{
  "num_attention_heads": 18,
  "vocab_size": 19531,
  "hidden_act": "squared_relu",
  "norm": "layernorm",
  "parallel_block": false,
  "init": "normal",
  "init_std_qkv": 0.0309,
  "init_std_o": 0.0066,
  "init_std_up": 0.0309,
  "weight_decay": 0.21,
  "decay_fraction": 0.655,
  "max_seq_len": 512,
  "dataset": "wikipedia_en"
}
MLP neurons of a small language model. Each row is named by its layer, matrix (up: input weights; down: output weights) and neuron, and shows model dimensions 96-351. Each number is 500 + 25 x the weight over its row's rms, rounded and kept within 0 to 999. Numbers have three digits each.
Before each neuron's rows, "raises" lists the tokens whose logits its output raises most directly, leaving later layers aside.

raises: "al,", "al.", "ales", "al", "als"
L7.up1799:496524501523506492518493457529489481457497453487446480471515550475504519473493521453472497520495530489463492518490489512504471534567517506481493530483486489509516474574475504476502519513543503512489520483487517456498486534522517502520492459529524479503480515501480481504504514563509497495512513498539466501481491496501458488488535534475499514471478496511533478453530524474510504475520499441473512450466518507529497511540536507473508537489480494535551534496517505452501513461484447482475492489500462502495517499490495453513502493495521531477473527494467497511443520538508503468493548504479488487524536467489511512493495499486507515468494503480541515476500465526463547492504456465523455517491506493468538471497514540474481500486480526534550519531536495499521538527509516
L7.down1799:473482472546493493501544508517489493505517480537504497511489492428516526452545494513526483483561503520530524521540549524479525516485542503523492501493497529471534473476537495486507533532512489478525512494532489515481495504542532488496557504510491560491516502483496496480516491563527496499532515474488488511490508474508500481508470483491488491497496528466521568492479477485503510505510493474473509511469490512550469489506493486492501498506493441466464482483485461478510533498449482512485515482484491516470459504476523535511508483490516536469495516474491447541470504474509501461511485504531448472531502509495484488557509489544469484502520498501521495482482500506492507508520465515496473428485507528530510508526517525501506476453509460541467515525499514503488477450488520

raises: " some", " it", " many", " the", " a"
L7.up821:484450474490493478510467555523515536538512484494530519494498454501514491505515500531520528487480511501503466503511535465518521517498500524467527516483482486470484478531494518493484502446506538469497510510538496525498516476507528502502494494525501503486471476532492540471506469525476488485492511500496473528498536512467441479530487539537497505461524473532492507579497509481488529523534492480481515561515549449510514485483459450493487515483514488482455510464497531475495480493473528480472525494523492514531534507535550503501480508493488483486495507527504506489470489495500510499518518476494493525471453514530530447520507515506536502500530501488536559500512536484503474537499488510483553501519485445497515531470533493504502510489542476478423493449486503509544511466491504
L7.down821:497494475506492484490506498512541478501479475517462491503498503488487503551505514460503490533488507496502527501512487530475469501514514542513515533488496513484473538525501477485512541536464450509455515486459530490465477489511488519470474475460481533493514544530540514518485507474539530484480524459472477492463500467475493496534478472490508489519521471500495495475498498461523496459469533484456519527499505476586487512514511509492497467507519507508499438538451517521512530481512536541531486495507508507496482556491478508430491511490505470472514506533478497530497524507514510516535496513475490437517504490462490496499538473507491486507510476490443518481524491526497508497505486533514508493510528520470505506551480514518512506520522501495496501497613502490468485483511502

raises: " with", " its", " the", " part", " as"
L7.up447:515530521479467539521492521462500492481476525489523473498524480510540529488515479521510513517494512533492479486451491502507500516498487510481508484457538513495463498484485465519490509498494500487496493557511454506469502495520506510511507533506508478478515486503538482508477476521489502486458523542498533511511503517465531498543498508472521475506480498478491502482503493502530462484456520531499529474484484519441467483447490485483471462477516515505557498493558460520460487483488527496510532477468470497549475565467508526542531516522480489470487504518475484518516505467433494480515471542505493529504528494492468529476500511556473569518525467489544533502520511539476551523514490499506550486475489442446504466494513530504522491492511423530542548485488498482489485531511466
L7.down447:546489472508520499482480491481543491539485507502527493496502473504495489532539540459508489498474503512498548567486484506486491450505485519515520513487465509485500490528467475520524516468516498470481516504532514506485506549512503472520484483520476536501491474562508500525461471489524488486494473469531480462480492449508490515517477531510518506512480534492497485546505512513458528479513485535503503474521511515463466530502494473501495444504481492507517523509483482525483436466480486487475484525501514503525536491486476512487483516530496505462472512512518498554461504560528480523448488503514459515435488491497486488493541490501524536503560499480509492479457565553510484460534516498493517502454498539481471523506495497514533492528490544510479507555476538472489523502538518

raises: "ian", "iec", "un", "an,", "uan"
L7.up2161:454515449519536480519509488511479495500497477514532517482517472519447519540488452504498507494472483496462458517472457479493434465499453491521504503508519514499491526488517522525477514470447533470515497516481492535499470455514515509461513484488507527465504478523540516535503503495541526476542548490515515500513474509519469489487496481487523506494554501508473521498543516440547445483492500490473497488474468480508455522504476501519494507489530538505476536504485532547510465467483493522521546492525534562511475506468506511499512532510523448545486511490526535473492534482493479497515528489533511502476535530526537511537479472532521519500493500505470471533501499516506488466535474471480526499459517463531500494482497496478483545538548516509517500476498506526497502497485537
L7.down2161:453512484524482485555505511514519462513525477483496480504491484451477503497518466478551476518542477507470503464503450547481509487479501526465509466510516499516497492472505521473521498493457523502529545469467516483535473477503482558496490501499468483478495509445480498500499529477476495491491503465516522471483525512468510493531464551499489477505498477475499509500491477465543558452507477530494509491488517506500438498529573500506466511495494526495564494501498522536511518501531494524553479498476477473470489483461477545494521484529489471494525525537545546501494478493500531478482539538510487526479505534510488456501491509522487489544505508521488503492520513549487511482489487476521511502492514500485500554519506506517538512552527499523508555529464538535503515456520456

raises: " son", " son,", " sons", " daughter", " wife"
L5.up196:523488513499488454524548513486508479501517495523513497523482532500551428523493504529479484515478521491493532482539452496522481497512543531506525531480514509474522493468466527538470498487477488502496499551497506522496486482539528493481506455522478512524530518462479460527501494509508442518492530512500466546490477458513535526489533491453513482549489507543508516532515528540501502500541510516524462472450530526490496442518521485478489469515489506503477498473488483523484477484467524452486481488520526479520496503523503501507525508519505558522524515493531482504493502479475480512477555476468506496484544480503510495481544480527515484512534523527496468550500510508510502495511513467528514453500507515502526495473477482537486519486506505486514502483470471508504490500503479
L5.down196:503487495485529525531467510506493491517528523524540511520528472508521506499488455507494508433485520503466509494501498475516458472496555512508467525524500464487498512509517528528510461486495457472491496511497483519503522497496495526532507565510477533492496484509465466501520470474497493536474502504494502522470523495531487522536448475495486482473493445510506522484531498460483525498525533560501490489462531460446474455491524474494503512494500495490534537504463481506491506481530514463521501507506489517488475480499486502448459497480511518526556482527529481521509502499526528519447526474545489529512505548514528525440485478489479487516542497487482497535509534503467506507470574455507444538512470519536532490480477488508515503525529512517481504488507494489544486475522503

raises: "ray", "ra", "one", "ru", " times"
L7.up1393:533482469493525543470488484516545490484497530513466510508493534502510494492536511471509525455533485464492486496511471480538498480466516521487489507514504509493557488526472458515504499519500519439472487538476468487509483517447450513463513513491511484499532536503492483536490522495494488535498515509504444493527483493501527503488487509508519525464513551536522531459496475501492495477503538462501542526526465477469492480539465502490482539486503481492564488506484506491510527498469522492528533509480499455459493492489514482473519500514465502479474484495486530498505486456499546542506441471490516479490464521503455532530545465451495464495461498513500497553490499486506523481503509539513438511561491544515508514484475493494505511465468535493494499545514529512527477497488430
L7.down1393:553486511492488485500468502512524534499546480521476520508505502493482487517512516487487509525500508450498506515493519537443454507520523564465523509543458494546564513477465483515464512512498523456516536471485500503461477509499516562493449504511471512474530489491541479475485504483515555513511484457525501464501483504495487496468514451487497464518535517504504487490504475526520573512456537506486491474544496482491501517508498517504483456498471527519496466533526562543505506489506500516458489499481504532501504523494513527457514496476484492554512519545547482487496456462480552532495515483496506465510469447494478490497493514525453507514486478499487497524504508535508527456473529504471459489500500525523490464478499503493476488490475459491482503522470457508564460505463503

raises: "ed,", "ed.", "ing.", "ational", "ing,"
L5.up44:506499457528470525528498496481511485481495521527500484537500563487532490539535482538471494477550526474463499480517522480511501508486507503556456560503551480503503532510524490503482512499527479488466476494456498504528523511468517537507531449493473501507476523527497499496439497448495482477477472497501526512485504492503506474493521512457491512503568480496509504472496524524473517479494488502510502536468489562501520429486510516474498505487492487529484553496495501509460463470520470478485425505442543516510492511505527500529503524529522537530514553456509489514499511478536480510509492469469509508526530480473494452519517501504475490529535466507527574540501522523478528470481516468513520527463496453585476535462524533484484495541482516490499532515485548525466518474489516
L5.down44:529510524528507485437448476467489482512485505479471511511494498479498527526519499539534459487471515461462490506520495497488496481492527480480527510452504450496466502503499487463492505477549518500478484512501482509552512494511497484503518501496467515496504507523461526503530482445487503519460512498448480526463510487516479489448506489468514520501522518462490466550498504478448504502475470453500495468471489509542531463483487493481471510472526468508503469486464513512555509515563532481503505534508496473450506518485459456502481483529501499538500474487508533481499504543503504512536505478519548472508446528462492481479466519497543524454466523460507487498476526473458465506528485505506513472480491495546487477527479504487507509455542442503522525481503531455442475468509497

raises: "en", "en,", "en.", "son", "son,"
L7.up2275:486491489510518557523509501510519504470513522482503492500536460502515516478508492491463470505480498469505542480534505507522486478468493505485474522536496505514488481519479509497483549481511463507509514536512531501485522483477498491471491437566499448509518520494481532530490516546514461470526499474496504494505495486504475498499494526540466535503460513504521532489514521515512514516485480490513543470552515483509495496465519530529470534475480488510493486520526508491532529463499511562490467538512533448471490500503506533492477520453492456481506512457533474450497511452498490526524508510480475529469491520538518537571510516524523460459485511509507549506513507508515509523494463505467496531488507521533496513480488479521524539477483501508541483491507482496488540495507520
L7.down2275:510482552513517469479491528510466505523508544495478507504510463510485451519493512480494532514504473504476493481490482510511473513488482492508490517486546496493529492497505483555520522492547506508482542515468487513494473499498511484526460483469484508529488506479507522499517514542540479518530482492551439472525475477478520513530485518465452526535511533500504500499517471524507522499485491492518487500512527482525514490444463510535448490547493526525484477543537483490530531488453492523519474514493539487469512507480550533521486508493510480508520521491506467475421460478563480502471500483502514522475471486467497508446479502481554488512534522507536492491513449495504506506457480497475469472475466535527479536510486487494485493512492491507508524551494480515494524518497532

raises: " daughter", " wife", " sons", " son", " son,"
L7.up2018:520514514489494509517509499535505492459505515509507477512497535488482507456407482518465500541477488486504465435487515487490479481510524479480472540487523511481542494531515488530522487531484460500509515541518484534508548473520490528494513469506483494462511516519547516570503496512537509489481523523492543512504506523471508517537512512525500510528471494482456520495500498513492494493450515502497457477508487485502475504528522462469499458471460549471492476470484467521508493527485534461499480476459478505445487472527504551506495473551489496538491494499466505518507446526461498489512513482505453533486575502536521490489481484519482488517508468495507516519503494553521462506568535485513513517534475515543563530517479529558493512513452428515517503491473481489551527467538546
L7.down2018:529497540493514522510515508474486490488532528516500477489500468494505482494522486543498529541514489507510474514505490526528536521480539513490526494515513462492511504502474481508490503474542526480532528492495470452511547522466491510452512480497447502527481491538495504517531505491517512499513542541452487517508507502510487468534497475477485485474528484458498490449510469486474505490453442534468508521482517471529468503461491481486483487508534531503513522447528518484460519504487496501486489536534444545455502484499453499487474462501499470522502484531515507481521510481504490470480517506506464512474533505513505491482510476494528451470518502525515509498437516493454481470478509486488494522564488518527543490457492485520481471508486470511459474453505489539474466483537444

raises: " critic", " review", " Review", "Professional", "Review"
L7.up2205:482506467511490504529522510439503462511455511484507532507530499488512550530487492499501529487500459434545506493470530563533479538524517539505498448481526487500517483489480550454504504479508503498527458537497502499509505492512451550518490471474475500545520498479506491500505482491522491489531499517490420521497510512518487475439527543475539496509495489533506493482457487498497500440492511512537480519513497493488497540527490506491530525476521509487511555524457542511512510497457495487527493509509497535490484480483506515541509494484520493535510510493507495495501504508528501495506477536480498479495492496453529503536480460508543492445513506499525538504503498464471497483486491508472513507463482524492522514473464475517521522469464509522530515487522478538491497485515509
L7.down2205:504517504499533486548492515464490492460477479476484464526504483471496537508476543507461508479509519476501521479494483515529524506507497531498529482540461484516470541486541535501486492502483484527525574457507517515509499475490516484500512472500526442447514460506495503503517448496502505528497492493503492521541485481533496478490530522496498504548494512506446532533525479521539472474516469524521496516536530517486466501557496532450491520481475474496465529495513488556524500446463481473489522530489509503486504479521536470520511536496530506492503477498451458543492504484498498527514526486457537513499518535515510480502504510508474536499537553514509536515426493494439479514488514490467509529512501511505481519464516519512483477427548500523503521456437522470504505494494494

raises: "ject", "j", "-t", "duc", "ty"
L7.up191:533520480513473534494471477527519511509482488491543465477514496508522519519465494486521464486494501515507515465492497524496526483505496522500485450496472508463521501524505496493494466490447533522479458506480502509493505503464472531521469509498473547518524477475491487517498476485505557525468526561493494523485483465495471463492523512511506520570498527480505498507524530493519527520479516523515503544501546510535485482471539561481504507482494518459500501449545513529502438485508440537490493534499478545452495552469497454502513529489484451509509516544493547499446469503517457528512484446490491507465571492559429509512479506478515516498489505500528493478492464549506531493519501493509494469553495490514559491482468507504512511508503498475530520533502519517475514527459509
L7.down191:519444492535514514501465515512501499488529470483501519527498534515505492537474505489536524493477523498476480511505459484506552483479478514487477495506501505454518526499503513454507502442458526489463472489554477504456530507528487546527486513502485493521510508523488515495531465545458559478472546537502477482487506498517475505480516540512527497506511515490449489467518487497492532492476513515516514491479450481530463469488498472515500478437452455497491502477500542491488488510472492494511472527487518478449472502448530497432438469464522494534542527499536497513458483524490495496505503478520485463458481518539479521523466470558513490503500543470506469487487508507454481479492457522507506483483521510504473502500492518510493510505477544508489455505459519473481521512523440

raises: "al", "al.", "al,", "uba", "ale,"
L7.up85:543496516471525513503544532530469491533544499503521503511533512490497534479492518518532493550488490474488489481479529509492496512495539539488483487499497483491460506521489509506492500499472488521482519476454480540480487499511546507508483513478508509535474507528517512505486509451545476476504487497476516537481450498507489510519501470544447528510505491464515488517531453512481515523506480497504451502496458525459478494507469523478521526487538510506501515473503527508517473523503478500459523522474511511502535519468545457561516489466511542525545546451496476478487507537527494506499507516518525516573507483493470504497556495502496543530466498516513514512475504481485503480528454452494529535509509510494505514476541482543482531502512516489465470533483502470492485530511542
L7.down85:526512526483486500500493486514519493515502508572497533463493523498458476492490537560499501465509496492507530487515475520516525457493528509533472483502462509535507500464502503480526512505482530521482527483535503518454500532514481470488497486498567516525492455475496485482491511506537551533540517442470485511474524511535440474487479460493534528493501526494507514481506528512519501499519483461483476508499467542539471525475476501495499490451503546526524437483481518493512481547488499519492521478444496471554559471482546512480535504482512528449513486485479527505465531485500485516494471478511458542480518473537476477466513532478457426495510503531508446475454516505467526518495455515486475501496496493501521489536500514482462499521537507495479482561504503496471494463518525